config.yaml
n_layer: 19
n_head: 15
d_mlp: 2560
vocab_size: 16384
norm: "rmsnorm"
norm_place: "pre"
attn_scale: 0.125
bias: "none"
init_std_qkv: 0.0135
optimizer: "muon_variant"
lr: 0.00128
weight_decay: 0.058
seq_len: 768
MLP neurons of a small language model. Each row is named by its layer, matrix (gate and up: input weights; down: output weights) and neuron, and shows model dimensions 304-399. Each number is 50 + 10 x the weight over its row's rms, rounded and kept within 0 to 99. A neuron's up and down rows have the sign that makes its largest values positive.
Before each neuron's rows, "fires on" lists the tokens most often at its 100 highest values on Wikipedia text that the model never trained on.

fires on: " \"", "–", "/", " in"
L11.gate425:39 35 56 42 64 65 54 51 54 38 37 50 36 40 27 66 41 61 64 57 42 70 73 61 47 57 44 57 34 50 55 49 47 41 50 38 49 60 58 32 59 39 53 64 50 48 47 32 48 56 41 60 49 49 56 66 56 55 36 44 45 50 57 61 56 40 46 65 52 52 43 46 59 50 43 26 33 35 44 52 42 67 49 67 57 51 59 44 41 66 43 61 46 42 58 47
L11.up425:32 51 49 59 41 63 48 64 78 49 41 41 56 60 59 65 48 40 34 70 58 51 56 51 44 53 38 52 55 56 45 50 63 28 46 56 58 46 57 46 64 47 35 51 65 61 41 42 51 42 48 51 61 43 41 40 54 34 26 29 43 46 51 41 55 44 44 60 54 45 39 63 51 61 59 47 46 33 45 43 62 54 42 60 56 48 45 53 56 32 53 53 30 33 53 45
L11.down425:58 48 52 59 48 43 62 43 40 48 58 35 43 55 26 54 59 63 53 55 62 52 58 48 61 51 59 66 38 55 53 50 68 53 42 39 54 57 34 40 44 49 53 27 63 50 37 40 42 38 39 40 46 48 53 33 74 48 51 54 42 44 50 57 45 55 51 62 45 34 56 57 48 55 34 47 72 47 61 65 46 65 53 60 54 48 42 32 57 41 70 63 53 56 54 34

fires on: " He", " was", " he", ",", " She", " by"
L11.gate2:52 46 54 40 66 42 53 60 45 47 54 43 36 45 45 49 56 34 62 51 49 55 43 38 45 44 58 50 63 48 42 54 62 47 43 49 65 54 42 59 51 43 47 45 44 32 42 50 51 47 47 36 40 47 45 61 42 42 50 59 44 58 43 41 40 58 43 35 48 39 47 46 52 45 39 52 66 44 46 49 40 56 65 45 55 41 53 58 44 49 48 59 51 33 65 39
L11.up2:45 44 54 45 41 47 52 53 55 49 79 49 55 44 55 46 62 66 45 53 49 54 43 47 41 49 56 63 54 39 56 61 52 61 44 55 59 47 45 53 53 53 47 57 64 44 64 49 54 50 56 59 61 50 59 54 40 52 43 53 74 49 70 65 39 43 51 35 77 54 30 39 41 45 60 40 53 44 49 45 56 55 52 75 52 44 70 56 40 56 52 32 55 45 36 57
L11.down2:55 70 43 52 46 50 63 39 61 56 37 42 67 46 62 53 47 40 51 50 53 50 42 47 33 44 54 47 58 29 44 58 55 48 58 50 56 57 59 57 50 64 43 66 49 57 64 63 46 58 66 66 61 50 42 60 47 47 61 55 35 58 56 59 59 53 49 54 54 47 64 47 32 48 65 53 51 50 49 49 48 62 48 61 50 68 52 34 40 52 57 45 36 62 47 40

fires on: " (", "/"
L11.gate1593:44 46 49 55 57 40 46 55 48 39 66 44 58 62 41 50 51 58 58 52 48 55 56 50 66 61 49 45 54 38 62 43 53 56 53 41 30 30 63 49 55 52 51 51 45 56 46 49 54 66 41 63 74 47 45 38 55 33 61 65 34 55 76 53 61 46 51 58 59 49 26 51 45 56 39 56 56 49 60 54 41 57 32 40 53 46 50 56 38 53 48 62 59 39 55 54
L11.up1593:54 56 74 36 54 34 61 60 39 30 43 49 37 50 36 39 52 37 47 36 45 40 63 66 44 35 54 56 48 49 47 50 27 40 60 59 58 48 59 54 54 49 63 44 47 67 47 48 56 41 54 44 47 29 50 51 64 38 55 56 58 46 62 43 43 53 47 59 41 40 53 55 60 51 41 50 34 48 47 42 44 44 76 61 60 48 45 43 77 59 59 44 51 44 53 39
L11.down1593:62 65 53 59 44 58 41 54 42 50 46 48 66 65 51 50 51 37 38 49 63 44 44 50 53 39 60 56 49 62 48 49 58 51 43 55 46 45 46 44 58 47 54 56 51 73 30 46 62 39 44 41 55 49 58 36 57 51 58 44 65 39 57 65 51 33 57 52 59 77 45 53 65 53 56 44 52 65 50 57 37 48 60 57 55 52 41 51 53 34 62 46 59 57 51 41

fires on: ",", " not", " is", " was"
L11.gate841:38 54 32 39 77 46 49 49 33 49 52 47 43 30 51 69 57 43 45 39 52 40 29 70 47 40 64 47 50 49 53 46 51 51 52 38 54 42 53 37 72 54 54 63 40 47 51 48 59 40 63 45 40 49 58 49 59 58 38 61 50 62 42 43 41 30 34 48 53 53 65 48 52 48 53 48 52 47 42 66 58 49 64 57 55 56 56 24 53 50 53 57 54 28 73 55
L11.up841:66 49 44 48 54 35 40 52 53 56 55 40 57 46 62 47 39 51 58 57 34 49 55 50 63 51 43 39 75 55 51 32 55 60 38 43 42 44 49 51 53 65 64 47 50 65 52 57 52 46 21 45 50 39 53 48 48 51 48 67 70 47 64 70 50 57 60 34 55 44 34 43 62 61 53 50 51 51 50 66 32 49 47 61 60 50 33 48 51 70 62 46 62 65 43 45
L11.down841:44 66 52 47 57 47 49 64 44 61 60 53 54 64 50 75 43 62 59 49 28 56 57 56 41 48 48 64 39 46 46 57 40 47 47 49 40 51 46 49 58 56 71 48 44 38 58 30 54 57 47 41 70 64 50 58 45 72 75 55 56 37 51 76 58 39 61 41 42 52 44 53 60 58 54 51 69 46 46 52 31 36 72 52 36 46 51 64 57 63 50 49 49 45 47 52

fires on: " |", " (", ";", " in", ","
L11.gate1136:76 44 37 39 54 42 52 54 59 36 61 57 50 63 64 62 69 63 55 46 55 42 55 57 53 45 63 56 72 53 42 59 43 51 67 45 56 55 48 57 43 47 61 45 57 36 59 65 78 49 42 59 36 38 43 52 44 34 47 61 65 33 42 43 54 46 45 33 46 43 42 40 68 38 53 72 53 43 63 51 46 63 59 54 55 36 39 51 58 47 50 54 46 53 48 46
L11.up1136:52 40 52 48 62 41 46 49 40 51 61 43 46 58 35 65 51 43 44 40 60 51 42 28 39 35 45 78 51 44 51 49 56 48 62 55 56 59 57 60 42 57 46 42 61 64 73 40 65 44 52 36 49 28 40 49 43 71 48 61 52 57 29 65 59 47 31 56 51 67 53 56 52 63 50 36 48 61 41 46 51 58 63 58 36 49 58 45 56 31 52 56 50 40 59 28
L11.down1136:58 46 50 62 36 55 59 63 50 53 30 31 50 38 62 58 49 43 55 56 27 56 50 49 54 56 49 41 32 52 49 47 53 55 48 56 31 49 32 47 34 58 53 49 41 77 57 63 56 44 57 67 57 48 62 42 71 49 68 41 48 53 42 32 53 48 52 46 54 52 35 53 57 70 58 41 42 44 45 45 50 42 56 56 48 37 54 24 67 53 29 45 40 50 53 55

fires on: " of", " Washington"
L11.gate1338:55 42 45 35 56 51 72 59 40 56 38 50 71 45 42 56 54 60 60 57 58 55 59 45 40 66 47 62 72 47 60 58 62 46 48 51 43 47 55 49 52 47 48 45 58 37 60 26 64 46 54 40 51 48 57 65 44 47 60 42 59 51 52 37 66 33 56 44 65 27 45 46 39 53 38 58 57 50 48 54 56 59 59 46 40 40 37 69 51 63 36 47 52 63 41 55
L11.up1338:71 52 57 45 41 48 53 46 56 42 36 59 58 41 58 58 31 54 52 34 68 42 49 56 39 62 41 49 43 53 52 63 38 51 56 51 55 53 41 56 34 27 39 38 54 36 44 45 59 61 63 48 44 48 50 32 43 56 49 42 57 47 63 62 51 64 69 54 47 20 54 50 52 58 40 60 55 60 44 57 32 37 52 55 48 62 64 52 53 60 60 41 38 28 45 38
L11.down1338:45 51 46 37 49 54 50 56 53 56 55 38 58 47 72 49 44 70 51 39 52 64 44 50 49 41 39 59 61 53 54 62 48 60 27 52 65 55 48 53 40 41 62 18 58 45 46 47 61 67 45 55 53 61 57 58 48 44 56 55 60 53 58 36 65 39 48 38 47 51 62 53 49 48 66 48 46 56 49 46 60 44 67 52 43 64 76 45 56 54 46 44 46 49 60 45

fires on: " (", "===", " Record"
L11.gate950:38 47 56 49 56 60 44 32 61 59 63 62 58 50 51 60 45 45 65 34 62 45 50 47 48 53 51 48 53 44 61 48 54 35 50 56 47 33 54 47 51 60 42 34 49 61 26 66 42 51 49 35 58 59 53 50 74 59 64 60 56 81 56 51 38 62 43 48 55 55 41 62 57 59 77 67 56 53 53 66 43 59 58 33 54 53 44 47 52 57 60 32 47 54 50 41
L11.up950:57 67 61 51 60 40 61 41 41 46 43 53 51 46 59 53 48 39 54 52 54 56 49 50 63 47 57 39 46 41 54 51 52 66 52 71 43 48 66 45 76 41 39 51 45 55 50 49 38 50 62 45 51 44 42 58 57 51 51 61 42 62 60 55 49 45 56 59 36 44 57 38 36 42 59 53 53 63 36 56 53 45 36 52 40 49 47 59 64 65 48 33 44 59 34 32
L11.down950:37 72 50 41 62 49 58 48 48 39 48 44 63 47 48 53 34 46 59 49 66 55 52 48 55 56 60 33 51 43 42 34 34 52 58 48 50 53 44 67 53 46 47 67 41 52 48 49 26 48 51 56 46 60 62 28 67 51 46 69 56 60 54 62 54 28 56 49 62 53 66 47 62 57 49 36 47 56 58 47 40 63 46 51 57 44 50 58 58 50 57 46 65 45 45 44

fires on: " |", ")", " Win"
L11.gate2053:69 47 50 48 30 54 62 49 43 50 63 32 54 60 50 55 53 52 40 63 57 56 54 49 61 39 51 45 60 47 39 54 59 43 39 54 32 55 60 59 47 34 64 56 39 64 57 59 35 46 42 46 42 34 47 60 36 48 58 53 67 52 72 42 46 30 41 69 56 38 57 72 65 58 51 66 37 49 32 60 50 64 55 51 41 49 60 31 61 48 61 63 58 54 63 46
L11.up2053:50 42 55 38 50 68 50 54 37 28 54 47 46 32 55 39 51 71 53 45 37 40 43 36 50 62 48 69 61 52 37 50 52 43 57 54 57 56 61 41 58 47 47 48 51 46 35 29 63 46 43 55 51 57 59 31 65 71 43 53 60 60 27 43 58 40 46 46 52 70 57 47 49 29 52 60 45 54 51 49 68 40 44 76 37 44 56 44 48 53 62 52 40 48 68 52
L11.down2053:45 41 54 40 60 49 54 61 50 44 65 56 56 50 35 50 51 40 30 37 40 47 53 65 59 52 51 45 54 62 29 57 38 52 56 44 45 53 31 64 63 57 53 60 59 51 61 60 46 49 50 58 44 68 57 47 46 56 48 49 52 46 51 46 61 54 43 47 50 57 43 53 29 50 62 70 45 44 44 60 63 49 53 63 32 42 56 45 36 38 37 52 59 47 42 41

fires on: " career", " work", "17", " (", " story"
L11.gate1684:77 54 44 57 70 24 55 47 52 47 45 38 77 60 39 50 59 45 42 44 58 64 59 36 65 47 45 49 50 51 63 47 48 61 47 62 45 50 51 56 49 47 61 52 42 56 49 52 74 43 47 56 54 52 69 50 50 28 47 40 27 57 52 52 44 30 42 44 64 43 36 41 57 60 59 46 54 52 48 40 40 59 48 62 42 58 44 57 37 45 41 53 60 49 48 51
L11.up1684:61 52 46 41 42 50 46 55 50 51 47 57 58 60 54 48 66 42 49 46 52 64 63 59 57 47 48 38 34 44 54 52 56 50 51 45 44 54 48 59 58 45 70 57 49 51 57 40 46 49 48 58 70 53 57 31 50 51 44 62 48 53 38 43 64 35 46 58 43 39 37 48 38 47 68 42 74 62 49 53 45 54 60 64 43 54 53 53 52 48 64 63 50 40 60 60
L11.down1684:40 65 50 63 37 41 58 64 52 53 32 59 47 45 44 50 58 33 44 55 53 57 40 52 55 55 60 62 45 34 47 46 46 51 46 49 49 49 47 55 41 56 73 47 46 45 60 66 67 69 42 47 31 46 49 40 49 40 61 48 54 60 44 75 50 56 64 63 48 52 52 46 55 42 54 57 41 53 74 42 52 46 59 59 46 60 56 47 57 47 53 56 47 59 45 52

fires on: " a", " of", " as", " and", " ("
L11.gate575:54 40 56 51 67 35 51 49 41 35 53 41 56 59 55 48 53 59 58 67 72 71 53 55 59 49 42 42 56 72 58 56 56 54 59 46 48 52 58 40 63 51 44 49 39 57 63 47 71 38 54 74 38 49 38 52 49 60 45 49 51 61 53 76 60 39 55 45 46 54 52 53 47 51 46 50 42 45 50 40 47 66 57 43 52 42 47 70 45 59 49 43 48 42 65 70
L11.up575:50 40 65 52 48 64 77 56 56 42 63 51 48 67 42 43 34 65 68 45 51 53 46 42 55 46 73 62 43 64 45 59 47 59 52 60 40 64 59 47 38 72 65 73 56 45 42 42 34 52 49 51 38 45 31 38 38 53 46 54 68 33 54 56 54 42 61 51 65 33 38 47 67 50 60 36 52 40 69 48 58 44 51 54 53 36 42 73 49 47 41 61 39 50 50 53
L11.down575:39 76 36 46 63 35 43 55 42 56 50 47 47 44 45 62 58 44 67 57 38 45 34 49 40 55 42 50 61 52 56 74 44 49 75 52 61 61 46 71 38 55 48 40 54 50 67 38 53 63 38 44 48 74 45 50 42 55 48 43 54 46 54 45 44 52 39 36 48 57 43 56 42 38 64 41 44 52 42 58 49 45 45 64 32 34 40 37 63 46 44 56 53 61 59 36